Part of a small language model's weights.
Size: 9 layers, MLP 960 tanh GELU.
Training: a variant of Adam for these matrices, 208M tokens.
MLP neurons of a small language model. Each row is named by its layer, matrix (up: input weights) and neuron, and shows model dimensions 0-159. Each number is 500 + 25 x the weight over its row's rms, rounded and kept within 0 to 999. Numbers have three digits each.
After each neuron's rows, "fires in" lists the words (lower case) most often at its 100 highest values on Wikipedia text that the model never trained on. A number after a token or word is its count.

L5.up715:482446500516528463500434477511499494484519515526504496492529517493501489515467490502505488525453482517516515445488556506522465487496516521512497507529505509516478457478534521460463503455527525495475463480497507519478464488502537525501505486516510494523466498512470535452541539533498478499525515483494483530552519511538450496501491445453494504512500514481530466542496557519514495524502497530505486465492508492520499540507470504504483534515516505488536497426500499456513470484487499
fires in: "and" 42, "the" 10, "i" 5, "party" 4

L4.up344:478518457494498450485499461496505464520549502471492524495536473485483482501476551555534500503416472476487485514536546495511493499494534491522547491524524515534503503470508539516488486514495540514508501478490474499490494491498528506453479515522461514495477492511488455483475470493510493516527502499451512493521501529485464462486515507477433501522486488495515479494516529535536456486468521517536520508523494527496472536507501498490513572495456489485507508442473501492521485494492516
fires in: "of" 51, "for" 35

L4.up717:523458521507531485497514521515512452485492485506478516477502512464500468518461471528497502509479484498497513468489527504458487468485541522456526503539533497524511475449490528472467520540467518532501469537516481463527472482527555477518499505484488517542499459489503498479492515509526449486500551512509519498513478510491472505443485481500468508506501542457530475478509557502471481512518502481523515489522526489533501513530511513469544535512525459518518463482500476457514522518445513
fires in: "on" 55, "of" 13, "and" 12, "in" 8

L4.up924:506460501506472541513466460513517495525456483478499518544499537519496522484445523506488504494454485498540537504483536510514500525448537501524506527467470514531511488479497500470453495538547513523493526468510497473539510565501483503517526502463498537513525494475474503492522469533507476476509514466490507543537523500501476505472521499464510504500503474460493464503512454506521507484449517498510504519518507473522520452510527504514513534501534525468470480450488544490485470476539498
fires in: "an" 51, "spent" 5, "fez" 4, "fundamental" 4

L5.up63:470498510477464563531469495504456452493508495467477459521466466533534521448479519495506494498505537520503525520512506463476515536481505535502522517483494558487520504526509488448521479516504539506491507532480490483492510502523514502446532524498490531503522507500493507542491498520478472453517486515511540526512494501523504514458504477500475493484525490474505488472520488530476507458524486534486514546516469457511460491490474520572495509490483467515446508478497486555477493487454504
fires in: "is" 30, "was" 19, "became" 11, "an" 9, "been" 6

L5.up646:468463505508472540502470494522527483541464528553472449503488499498524521519488462507470535522477467514489504485497487481500493475490514514480467530506478522489529503519531500495535530505465484492479496484514514487488491510480494466494484511454544547517527487487500535533504471532513456484499543526482520503489513503537523506459479480517474492484484506496575516492508495502515469476516491533534544517510483459485506507528504513530463474489545472443470507445461499543508458465487525
fires in: "was" 39, "be" 7, "goals" 6, "is" 4, "railroad" 4

L4.up804:481456528510522530466511518472519461523458509531474450531550516500537480537511503502492544485450498477502479478514503493536509524457494520500524513504506512526518489524496482488510507572526508543498508476462487468504507513542506519468507484526458474512488473471486469519491488498517512489472499486493510508535451516529485506496477456513442497510492525452553541487515524518486461485518494497491517527464507470491487503501501578476482543514524499477498471538508513477473501511521486
fires in: "in" 16, "after" 15, "of" 8, "born" 7, "during" 7, "near" 5

L5.up447:474467507555492524488526490481525503514462446508464502466508491443478528517471527493479485512513509552523508489474495509475490502500571522474518492504509494552524499468495457486500494535482512473507508505469499434523487519510478539512575499519506494510529513481481490510501527504519476492470522501502519472528505499510424521500483501478460493508496473520546495537526539482488530527488554487507474489473499498495515509520482507545507535492505447481482483490512522471523497508491551
fires in: "and" 33, "of" 33, "from" 7, "with" 6, "on" 5

L5.up119:459498491485536524513523481525498474470499444536459514488505481496496497467474470477492495513520513489538515500538475476482534520520482567525505494479499572541529519492576460442494458509498486515472493515526503474478488458499496511465481492492505511488539509472474499518498495518496495504513490483531531541518530522518497508493486473485482516485533460508515471534519474527508534503512499500488524547512493450529507536561514492507522498499490471454535499504473463482504534499471499
fires in: "as" 43, "a" 15, "is" 12, "was" 6, "density" 5

L4.up145:497489503506479475489486486508520467562500502505478485509476499502514519484490537581496508497501499495511519509486548520569457513501538524512511497477505531512508555461464488483511479498536482481491519441467481482524500517476516513439490562471483470522495514503484498530480476491472493492539518478502537488517471501557519482531511456519459473495513524485499489525504493555549489499507498525435513513469475489479468498494502506523492548493503515518501488480466486500459523483512499
fires in: "that" 34, "as" 16, "of" 9, "by" 7, "in" 5, "both" 5

L4.up418:511506502458494480467524451494528497510490460503487541459500497473526506526478523505507484472472491485507524479502563522512495518479530509512529515519503529502458476513514545519490524546467490544487544463483470479523505514533506518528488510448509545527513506468469474540474460516526458535483524496509479494478473489512472471527507484506456458500495477521579508502480498466508465511522534504507499515485495500505470518552483529479518541510485459492485496496502515490505509492461553
fires in: "of" 49, "by" 26, "against" 8, "with" 7, "without" 5

L4.up813:525497487454467529518475469493529512545492530502499494487444502502494466527510481552519497493474505523505503481525495476505502495506540529505473479551494504482454488500499508472454515500556484493513515533443482493517492523542467503495485438479460508485483490465471492492520533526525503508511486507548484493479495496491461487509509506565490510480523498475521462519504475494518479509478499501518506544493509523545524472472499503498498537490536514525537501481511529520451461503571448
fires in: "part" 27, "running" 9, "parts" 6, "run" 6, "spent" 5

L4.up12:506462517494500499487451500477514438516497472507500498484523483473473474488486484514508462498493471531536532461518534499505484496511473506508525474547468504539525564512522474500475515507517517507469471507515492525456487487504502487469533531491522494506544519476487507489461537567545457482488508511524480510503519519485516527412492483492484515501504471525506499496536524490519497520500487496500518519501511455526499480519504567511490547486512476469483457462527501500455486506465534
fires in: "as" 59, "and" 30, "was" 6

L4.up946:518444517516498466469522500471496430492482511458483530532553465491477509521512541525526479495473465500524506507474546492495474517482532486532521531526518542527518518494485493474449528552485544504493533478501492477523507483476552488525481477454519502504525488503489476466509504507495466506496539529527524523518479493471518470456507460503501532516457475462518475509511509516508480522491506471524518485517513511541483502526471482499533497511462466489518484454508492458473508533477521
fires in: "by" 33, "and" 26, "of" 26

L4.up38:514514514559543490484489503505541503536506540530466483499526483486473439541513508510472507517482502494489508475486506519506478493422461512492511513525478507489489475517519488469504492554463530480499471459490503473521516528506493499452477537496498535486503489512461432532527459500481486526494510499486506501501496529532521492472472454551471505541511464482502493513502517511517502487496525501511492514481488479496542488523515527514532492469527533425476469515515505535503531465460500
fires in: "to" 71

L4.up434:479483536545484504505531517482512501534483520491482539520501491503503457539494443513473503518479476529484480475527496534497474535472490501496470491517487500527512512482575506457496516492481475493541516480480527518477483519472516471477541520542447476523461502510483501523483504504469499505490483454493480529485531518547489503434499505559497520533524508540515504492494496474485490480498457486506502527445468498472519501483511537525465507490536461447546510509480507498493469497528515
fires in: "part" 26, "airport" 7, "2021" 5, "parties" 4, "parts" 4, "air" 4

L5.up248:486476485477500530523430508482486471550468496500501483475516494494524488471521474486517497502518524495540516481532497480472454492520477509498474524504516497550542501488504481447495509547501543541499498489487453494523524508542530430484483519460502508469496535510523467492498514514535489525504518495542503521471513502536480493497481445500489538510524487489504527490511479489446470516524443472511513560478482464511511517507492551488503530488478500519492501449491474510466491474527514
fires in: "is" 11, "with" 10, "was" 10, "led" 9, "footballer" 9, "directed" 5

L4.up613:530511485548517519524497492484508458499500518533464494493485518502499450498480500493516510516474503478520516519470527532508520476435450485482505512483497530526533517468534515516473496503499486500493506458510555491534527533493496532462485504508473535514514485490490465471532515501503491453505502477471502557542457506503511447482515469495504474549516488483489451536536519529497487500517471510467519475530514486550517515530489542471511498509543524456502490486526482435469489504467480
fires in: "to" 61, "must" 5, "re" 4

L5.up410:492489443490509511573472460471486487505498504515472512474532495492491504504515485515525468455475544512479494534496518520523491508464503483503484503506461525510512521506510511460510521459460525513468520469520492506458514477467511492503546547543488500519507509515497489542474474492532482525469490474476527535520490555520481536499533453520491501525509492516488473524495476532534498476469507505489489509522492492497498551555516492520530511490504483427534513452476465485494448500471507
fires in: "it" 36, "for" 11, "of" 7, "meaning" 4

L4.up290:531455483521541546522504491475477460491454457520476517474517518483506506480478499474512501529498470507513526486491533521482494505474507578444534496503479486525510498485514449480496521498487506527480509508450477472518491498506482548507529490482528542502501518518521452509485506511501456476495500522538479541513510499485484516445476496487493480498516491534524518505510550499472532479510477535544519513503488479505507498514483524503469561482514463489512471497504525467492493409491512
fires in: "a" 31, "of" 21, "at" 8, "by" 7, "an" 6, "under" 4

L5.up68:512456516502463542523543510506485491505502491499515497430523499442508498571508500531485500491510489528511503480486511522526494510458533498480488492509502514502468524465508507477458521543521522527508474483476487460481540500506517509491474530515450477544523460513486453499498490512504469517509529469530499540520484508513479488479504491519473495551482499496507540549505529457520461490471515491499496491473506494559483548494504568465515497513504474445504506498497532461490472487484508
fires in: "with" 56, "to" 19, "of" 11

L4.up57:495442512511514532486466509493547496469482481557514539508524488509501481505472495503452531493485484521480508470533504483521513489538522483511522536498507520564524497529490466496512510515493563495494499484509500489499497442490504528491510529440457525471503525448470493477493505510489461505501482492506523518513438521537472468467493479512470517510499452517506532510512529494509466514515475517456538511526517477491491531506476541465505515480509452491502491479516478532458551527497520
fires in: "of" 29, "and" 16, "to" 4, "composer" 4, "headquarters" 4

L4.up70:504491535538519516464530496531498473482461462507506477470496513439499496524487446514509508506520513539502512449468542512491478504476477505478494514520487541520513488511485512493499479545503497506532460449502500467494525524509530452502527530473507503494541531455498457537552486527492482498517528503508521540454517500518493510482491483505474463473498509476498505499523503496533509499516529488524541492479480471524502535517504552517513470484524504526478500533497507456491458416470519
fires in: "was" 40, "were" 18, "by" 8, "of" 7, "under" 6

L5.up196:483464518469494457493512512516511485506467496494506462486534519466475520464499465552488498453538456487482499504531531503504445508514533504506525453496507479517505499525511507465482499490526495523486467516479489509487479506508502496528511551479516537544513525490484507458526511471532481508534523510523510508517521515532474506500462534468489509482474499485524512501441552453535476475537530525502479491480493493530534463473487531531462525472543484506443525477530488508500454478472497
fires in: "but" 40, "this" 11, "where" 11, "and" 9, "how" 5, "the" 5

L4.up576:455476475536559511517527477506491507542479512492475487507507520513538489513500471500477540511505481521484540518473468472481516482457500535520498531484483524509494523477538503477505523485434487500495552499474527519464522491521517496520489549513519506508505537481494512482538526531515466507475504481496479503518528505505506464474504455514468510556511470474545495548475455501521503492501527476515528533536465462510511514520465526489477532496504506455472512501485469495517449440471495
fires in: "is" 41, "was" 15

L4.up13:490504494518522481468491497512527503449484493525499507534524452462534488538486492519489529514481522523510519469462554502518467512516539511529524529492537496535516461528541513501510531521482500461479499449463470470491526483501512490507458515488425487466473491496479473490547496488501488500493491488482493504506481497543499470482458511533478483463537480519533516500564528514505474488505500529478549519522488491511497531498531553488486511474475505469509494525488537505439533496513507
fires in: "to" 27, "after" 22, "with" 11, "regarding" 4, "during" 4

L5.up858:488480529550511503518535499512490477468486510497497511482504498456514479521520455462501514484500467538474494442496467495496436461480498508495532490510502496515475495488482482503501497493528485503528507482463509503489508500517546537476515519529505520491543503506482496512492527511541473479467564492531523513503446480536424535497505509526493420528495507495497514485481551483499504505489557510530491503490516497535494550533530508512504486480530497479480523486496520485462451512464465
fires in: "and" 27, "with" 13, "but" 10, "while" 4

L5.up703:493505529457496508485492480487500497516503480475496503475460513511501500505506480531511458505503460471525491468445572498488478554468471482515517507470486556514506527505499484468479500518526518509491500501528483487501469518519497533452504528465469538556509490514451528511512541515528513513527505490504495558550474500528531503463503498532475472511528526460490480506510485475531449502455531522495492512452516500536507516500516479494480530497505528495455470449513494475510457479478513
fires in: "an" 74, "anion" 5

L4.up697:495502520469518539534506482498567506516446533482487486507470486526481511487491473466498529507504501489501557507481493489509524475451502540511559496468469538501455522484507526470469552509520529521500500502451476514531502498517499446521449537498498484528431520476473509510539499518495452491526511488513520498503512518505441481502511514515514448520500468484569486495529472521484489494482518477488496536485475490497497532500522486501490509486489545507538474499480500507499495505535479
fires in: "mm" 20, "in" 13, "9mm" 9, "khz" 7, "km" 6

L5.up90:528459542513547483432474492510485479511489481543500494514512485483510512508465503480479533547491501520484528441500563501487510477485515493488486488505458494487521523527520478481526532491453517491506497469529493481493520519507511501496516503466489488537466470454475493464498547539502490492487498465470541488545479525531424497509485499496479477550541495521534434518492509492530483495526530512527527542506509491501511533527540520485506485486460499491501485475498479504486491498520526
fires in: "and" 98

L4.up585:490453499466505515510498493499517493509494481500499513506514459526508513482481498497515492530505524480494532530519495506555539477504512555467525473487446508521522488515520492481537511453492520511505459494505478502479527439501480490457493498514453529496506505507509477452488524509533469502536529487511472544504496547524526508470474473487479486532505470540556456471488482530519514443526486521500532515516489464518479532502522510529457496473510539433487522499479472478504521476475459
fires in: "was" 33, "is" 23, "a" 14, "were" 9

L4.up513:466488503493537544504476496494463495507498450520501508525532508515493486477448482477516542526512503452547528515512499523480501470468542552482545479492483519514484516516522495456484530464530505498502475520488480502534525489471505470507499487476509480510496488470481474509550504535512461489534525489521520538484522549483485522461452509508515470486513475506538483514514466501509505516497523514533486503589471448510477541478505477524477548467494485497509470483494509505515513478470475
fires in: "m" 23, "sq" 11, "mm" 8, "khz" 6, "km" 6, "time" 5